Part of a small language model's weights.
Size: width 160, 2 heads of 64 (1 for keys and values), vocabulary 8192.
Architecture: RMSNorm before each block, normalized queries and keys.
Training: a variant of Adam for these matrices, 189M tokens.
MLP neurons of a small language model. Each row is named by its layer, matrix (gate and up: input weights) and neuron, and shows model dimensions 0-95. Each number is 128 + 32 x the weight over its row's rms, rounded and kept within 0 to 255. Numbers have three digits each. A neuron's up and down rows have the sign that makes its largest values positive.
A block is one neuron, or neurons of one layer that tend to fire together. Before each block is what it responds to, as a language model described it from the Wikipedia text at the highest values.

Responds to: Biographical birth details
L3.gate46:098139154125089107185125137133125096160160137148174149155111135158125130151136121125125127116131110149142117127190147142008102179102140172090172149137150156061078137108126119155134092129093101113084150111135129141136130117130110186179159184133112047084108096128129132130076145082075150117
L3.up46:101119179140151129119138151099171098135193187116091117129113123152158119148151141121123128088104101139132128127108089129152132112128184112094099135077106166153182154161188115135149132153143193106116089159114119064093139104119111112098122142185120052135165175149061156159089095147100140108
L3.gate201:115161160106145154119125155127063083200124119123116144106084081143117164146120130113124185136118125123153107137168110122095118170144101163122117172121165112122102162120114127161175120069144136158096161144091218142071151153081128186163119094076121132155061170181128088098083156075085130109
L3.up201:167096094127103061069196089112145143153171159128104155172180137135177116084171127093067112127133056032080145079118088137190154127139156120152082142121108147116101129105184108150085111114177132102117072138103124088096147136147137147154101118166153135159158122133143109166146117113129123121
L3.gate224:102182169110118108053148081149176098173121126210135179165168104121085101157102076136145109130143136123162136169145119109043123108112089094126152103096118180104096082140124115166127083131203124107136120102130119056138204159121157154150162097168094149139157092137147133110148108097072125118
L3.up224:179145171099069080138133080089118114137121153138114137097147100102144090196132125113122159166117153109137097117112131119092141102155136160140121105046104157166126158117084195140161120133192118129126115069108143045138193117118134161106140072109082051122088142107170144198182176089102188147
L3.gate237:095122163128105146081089017090141069171094088075080094155151113161146101099162154114127141154204113144104119128110120178170172103135048136106127136139144130113133129151072157125158067100149174150149137088099108157117158121111133135101099138149115149106165170074143148096165112125140118064
L3.up237:160129157156127138104167146105146103169160156160139118154111125060164163089086131144148180153065104137077163111129116162141075086140149075093157123097131135111139151068138106089106143205139126170097073125128124134049091148164146153084107116122104098171163127123066126114124153122134142115

Responds to: Personal-name final pieces
L9.gate14:102167152174184117122121161193144067144130200107168126111124085133107080148091184145120168153107084153131131160179106115115100102071153153113136114117095125139104167141194117114129107075174127176076149083160114139147154178105104147138141107141144115126114109102195120151148148096108120138
L9.up14:083159126152132123128129204119116147076152117081100131135070157080117140055167135125125180135094144124117121152115059166178162123082168143101184118122127126186139151127111185095131114125111110164123107138149137138166097179154136165171155148125041119133143128151083176170101150166113110182
L9.gate42:126138169131127103116160120160104039132184130119170153127181039093152163131153143132103156119141120094115074132178088115116136124120176126072134108183156158208072166177139081133154111103143102162128093128128151116184127131118095183149120124143126154158072121104098113121109149094089157118
L9.up42:102121141091066173112127105134129113156150186044163142126169121148137106099137101165063197149141088190115099114157104133076161111137156177147079113121145115142116137132145137068113150157196131128170124116124144156162103088146142165076117106193135115171136191112116168172148143122123142200
L9.gate44:086128163085118142181108164118157049118206140126114041153119127172114117123100149141154162136126181118122177152100127115173076166131141172141102136161109169136188195142171104175156177121146163142141091112085125171139146213146156130131121129090146102143116133163172108128155153167121112129
L9.up44:090127096157143156132153126087135097159152115105072152168142082141068066103112092097102166087102162134136171141091172195200118137137088159097190100111176093189108157110135151154168087173144157110087130156102115099182118193124098115090149096109128155126106111118129147117143121156108113155
L9.gate100:152109182152163133134158102154111084161152139142188199092194078082137160107092146098111077141121110118111098148129082170150187154121142149125149105117081138169142139127143118176119103099136061226104202141102121043172078071047142148138077118140102163114129136109169122102111103113117109099
L9.up100:103119160073124055202119093127160142117159139119153118109147091113182155153163134113131143081119180073175118109161080168117128087166114121147106106121232127108113087130223172087053147141133130141130124108088112112112107096132137168123078150129144088175162119166100103124075130126132193136
L9.gate192:064082119143100108160139175166102121103138118061120119103154059168151091082105123098178169132118067136145128128145093149116098138133126082158159113165127065089150157101166141091183150089139171103138107170080164178118137179153178097102159107114152162150108132124141124157123120157046123108
L9.up192:108094142125129088096108178170167077113110160177162121205141092106143115138121175123154160119144121068082180125155114095131125161071180107152127129085177169131132115154152131092133116107161158161078203140079140069124126182150137074139123072097065147108130176148105141157172155131094181166
L9.gate222:113116125163124152122124128138136103100181200082131142134197069130119142133120126045124181152106109179121121143121096103149140142121142176164150153122065106179140130108125145100119167123153091188118123140071122135171225112128154148109067140088151178089103136121128107132129183060149054152
L9.up222:105167126108150095161107106137208134120098178117126200122134134176079132178102168074163134136094113099070150110109101149158086163125135150140133098064087081116146097159135169146114176120151115098149090125126142089193125076122173156162143162116117139086113112126121155155132150091110147160
L9.gate242:055155124154170105117123149086121098117124125118077170092137121119035123149143146111121189098128130124112116092196078098150142056161181129110176080116138124153134134223197153104110136149151135180127137087108156123135113161117161093158094122091099143136123137085109076174111102099063079126
L9.up242:109097109115109121156097155165112079098104160133198118065124159143126140111133146140112100164134083152143133145108093123120137123147151132150045103055071125087082141141116152120149117150135152159100102104125133111154107144166140142151126085140105158128088189070103201096143155087140205207
L9.gate260:101146111137159120135216160206152103194144114146118175108113058161107145133130148123098206095139167086128116118149102168114164181151137167128129096073118098092106134155131100082147172145124146156137178168113099145151089137112161115162107132109068136076165131159140115094132142089096111102
L9.up260:164125099187140088187102186168104107113136179107152074137134131132127156099110139073135141122149102109108088072141128117134092092098132163154115118144171075146140107145174089076134146149144131101136129124166133139150134137132125179079129106170103127144154136140081169160128129158213091177

Responds to: Names in lists and tables
L2.gate73:124144121124124104125099157138169142110127142150082083068186154147142133100157192156129110177131183125140086137053117100166124132158086128112083133086120077151136181126086114103104080120152192153158104166126086187096126091145153141079142097061103167103112126158129052097148124110125096099
L2.up73:146130105116121121120101178148163129095077101182091123150089137118147123088113085145130116160108107151148110072117098161163124163160103143074069134148138068125202152117154149106122174177119156173146083196143082149144103127110149064104098090114117072127120179108116149119128177186107079179
L2.gate296:136142129073116135125137103097163068164099173068119060097200132182106088106171193113142105105091117170121164090101084172147133070114196059134107137117084116141181181139097144157102121108141121081116140122105098156129192132134136106115138163127067109092098164140090149053039166154072163128
L2.up296:192158064155145105146170170159132094123144155171069099124144137140116137055166071174153106122093097121102100110124125102117138166163170101119057144073121092125153126144161196101111137145129067195149159147149112125135127170140123097098083119129117150132124143083128161114166176162109222151

Responds to: Markdown table separator rows
L2.gate107:097067120094123189134117156101150135123183123078103182132168159091162140093083142146079130139137105158109104169090169117136122125149189077142122190187143182154124111119114069129140169096136119058147143111102125130163086183138157120135142154086105104155167139178070163091145188112117102128
L2.up107:133105113155170128085149105126135082138107087138173140136165148152108063112164139117090092189109161102165114132122153132216162098056124153102143117099199134108180123077169195110125137106153129140138145130126111131094062108154136091153123084145173144070152106122152110167111149125142137144
L2.gate281:150110069082156128152133126085124108191161151097145165145126175152108113091077131118148138157153170139125078143142154112184138115063146197121112139130137190098115116108134088119130169154119100149107114117154086095122082175197114078150089123159076117107138128093129062153169165157146143098
L2.up281:096108113111125167107082182099170126155122130088109100173118198147152150129141133159154146143194130093063209138129093159138087132159098068105108148137147201129099145150078151115115128091143163115156092128143127134171076151158078125157089076124106135162164188156130098090159141110168192102

Responds to: Wikipedia structural markup
L9.gate22:137097111110157098125140171124152180125130093116098162146121141101104143143141087138131125137138168102094153164107161107134180169111142086125081119111145117109114195139182132129099088071102107084156126113154166128090168171136129081153179138143103093060110095116126124125085157162109032102
L9.up22:165098061127168181090179133153123140180106166106120170190129174129152130164143127166162184182108075080047081156073135138166125160101135100084152105085178115123166174097130119135155119091133145119129146110129103112165098131126179142170184172107138107090124142132161144126157120134119110131
L9.gate132:136123153185111089128139082148100095112157123148159114160129178141052143117152154135137231123148167133088131081116194101121167094123043098136160106155112120118175184152142108161150048104139091149148123138134074164132084100075104110119183201131155169117065137133194112131119140113115146131
L9.up132:168121117123162131121165131165132118122106130148105058161129146148109092129136148120156084071097090174133183165156089134143096169087220118157089158159134155129101118139067180141132159112113154132185234144118113160147166166161146137096071164114148171159124133115120123141083121124126070097
L9.gate140:121088112108148131161153157098122097112188067144122121170095137110113105180119092170153113105097114143066123156119213097132181119150094091135162154178112104139074162166156100109174144046070100087157143127176106136083129116088144109124101152103137162176112184145098068110082075144058066098
L9.up140:071138197079135120190134141153124085137177178106081134177123160213152118145175107171159117098123105140118115079127095156135113111124157122122115085137175179115093129117155183137104085102138120141122118136146094095155136092121191116146110154137132125136129163117091155162133167125094085140
L9.gate231:166088169118107111075130128131135112111124089155132087097101122127065096145098113124126138118126182169155113114116141142126118202155144135174096179139118104099121163165135138177168138117072135176193124076115106159147095131186092158080192094157160151129081180108123151119107115103132105099
L9.up231:140108122142160175089146174079107114178086064167165169176163100126092072100085169145102088108137110150122151147132118165161080113103075108158156108081086097118104169094100106110161109123114128100176103158125097148154112090120144133125177160188145176092110127139184131169111075154154127139
L9.gate245:173115097124149138151184117141142159134096111099171111149176109095111155128143132132114122135096153148080092096080159079128124162155115084160111063121150156139107153118039171106177183120112076138162171096117112134103094132136123121160107172131153079093134030105187099072077142137100070069
L9.up245:129166080134112113129122135128151153063058127124252108072092126134097115109149144127153112129159085130123104143177089155088066125094073051141151078086115171111162130175131181112140085101135097148143116143103124124162131128092178149147163191109120114114163153048149131167107117144114188118
L9.gate253:130075105078095118150164169206155136161164123089128162132077114139087109157130131131069222115117141110147156091142159103119090094162082112172150128149079170169097128136116090138196060096073083115124117127102112128125145138117151120114167136103197092079117111149187101131105125114104119098
L9.up253:126071061088146081125122090155131100076097152211150078130093133083123155087151153222181113178122135105086179114120132147096147163125138118163101193113169099199097176181152142129150112090154173086118144045166190121166133137132125145138126151144128129093154148100085155121134143148148105127
L9.gate255:098070180114056086120130184145143146115168107136106130147140133127099163178146147136160130178132184176138127084110116142068093153169162102136107159097127113181114181183176138140132174155133129165166122112110102142173123188155133078166123131144156120149123106049129084114171135100134175105
L9.up255:120135171157085094132162178099172093140080149093094159063109166179136109136172116158114101095098141113060139149091110190067129110082134154162102167127158169060150152115168164130127105121142137102169127137099122128086096124102176130157093160188163161144158131091144087200056148086114131111
L9.gate316:150099087117131121146182129125065094150087143159109170185196081129140086099103113165124150134112129071150102196096182143163116145106115151143086101060122172136188212158082073162138081155185102155143109114125100093104165147131175113149188099082109145099155127151137140160175105147116190114
L9.up316:151160120129185056151152153151131098111108145131135123165114154162145136157156155152154145112137155055153073088120161108065203108162155122108146117135125166049064153117135191053116153163121148138141120080153141099062144100134182108136173149141137140027120130106131112132171138126118128143

Responds to: Article-title heading marker
L3.gate25:143161093103136162099098133105090153167173111122154104148122085030109163153147141131151164177190127121179136159126136132085147161170163088115122136100088100149067155168140091128100107087166068131107111150065122082141074140121069127133132132132158110156059145119134131121151168152115178154
L3.up25:107173153118103083119085158072147106128120052133151161097176109121164134153120093162157099092135120096077132086120091090078123092155114118154148135104092145144089148164130120164109111115167118106082130173088099119097143111060206131158139182103097158139103117141056128165143132107067111104
L3.gate63:068126158133159146166076161141154130154169113121157211109132122185098118143119140121141139139142144064166068078137169154140130146112159158075140156089144146136149141159170162141108154086174141128096069134094184083152112125107096176173178092155112112120121094183119124155178131113065116092
L3.up63:131122142116180124176099175125101049192141123171121170060151137125132114091109162126139108129160169135111140065140095160134122131045176104101147179151161141164145136091139119169135145039148181109133106108137120141079091132134132140136147098114101131081152114168092108142173122115101128119
L3.gate134:163133116107133153152112127152117111124100158149097137123104117177085101152121140112122151104126080138127070151143122120160170144113162146177109139123173149205136162092136175129123137175177116107073094092178134121139077103138165045107150081069185132079141142154143135144151140098189142132
L3.up134:091111161131196164122149140156162139178112129166118158153093189112133130137162118108153104102112117060129099103087077156120138141139151104123115125074152163172133121106148121158171096073144073135109105121093197110165092177096127126133136092123112075124148110148109150180116114151139177139
L3.gate144:182155196179149161166108128138130148125135164149126127118120129169096122144126073125120212121159169065150097132114178122140141136130116124127105088121151105088044118138148108130148118048161086143110137093063154172096084138133086173137130170158149141087118108108115108143104148094122126091
L3.up144:151104120130101191140097162154132189133155055158106138139119100134161116121075145135130102168089119099126131138206144199099137220135116218148084125127123132132132154076138114138110122142152124145117150093121134089076088065145090146124152066087138074101101114119169134129139123094053095126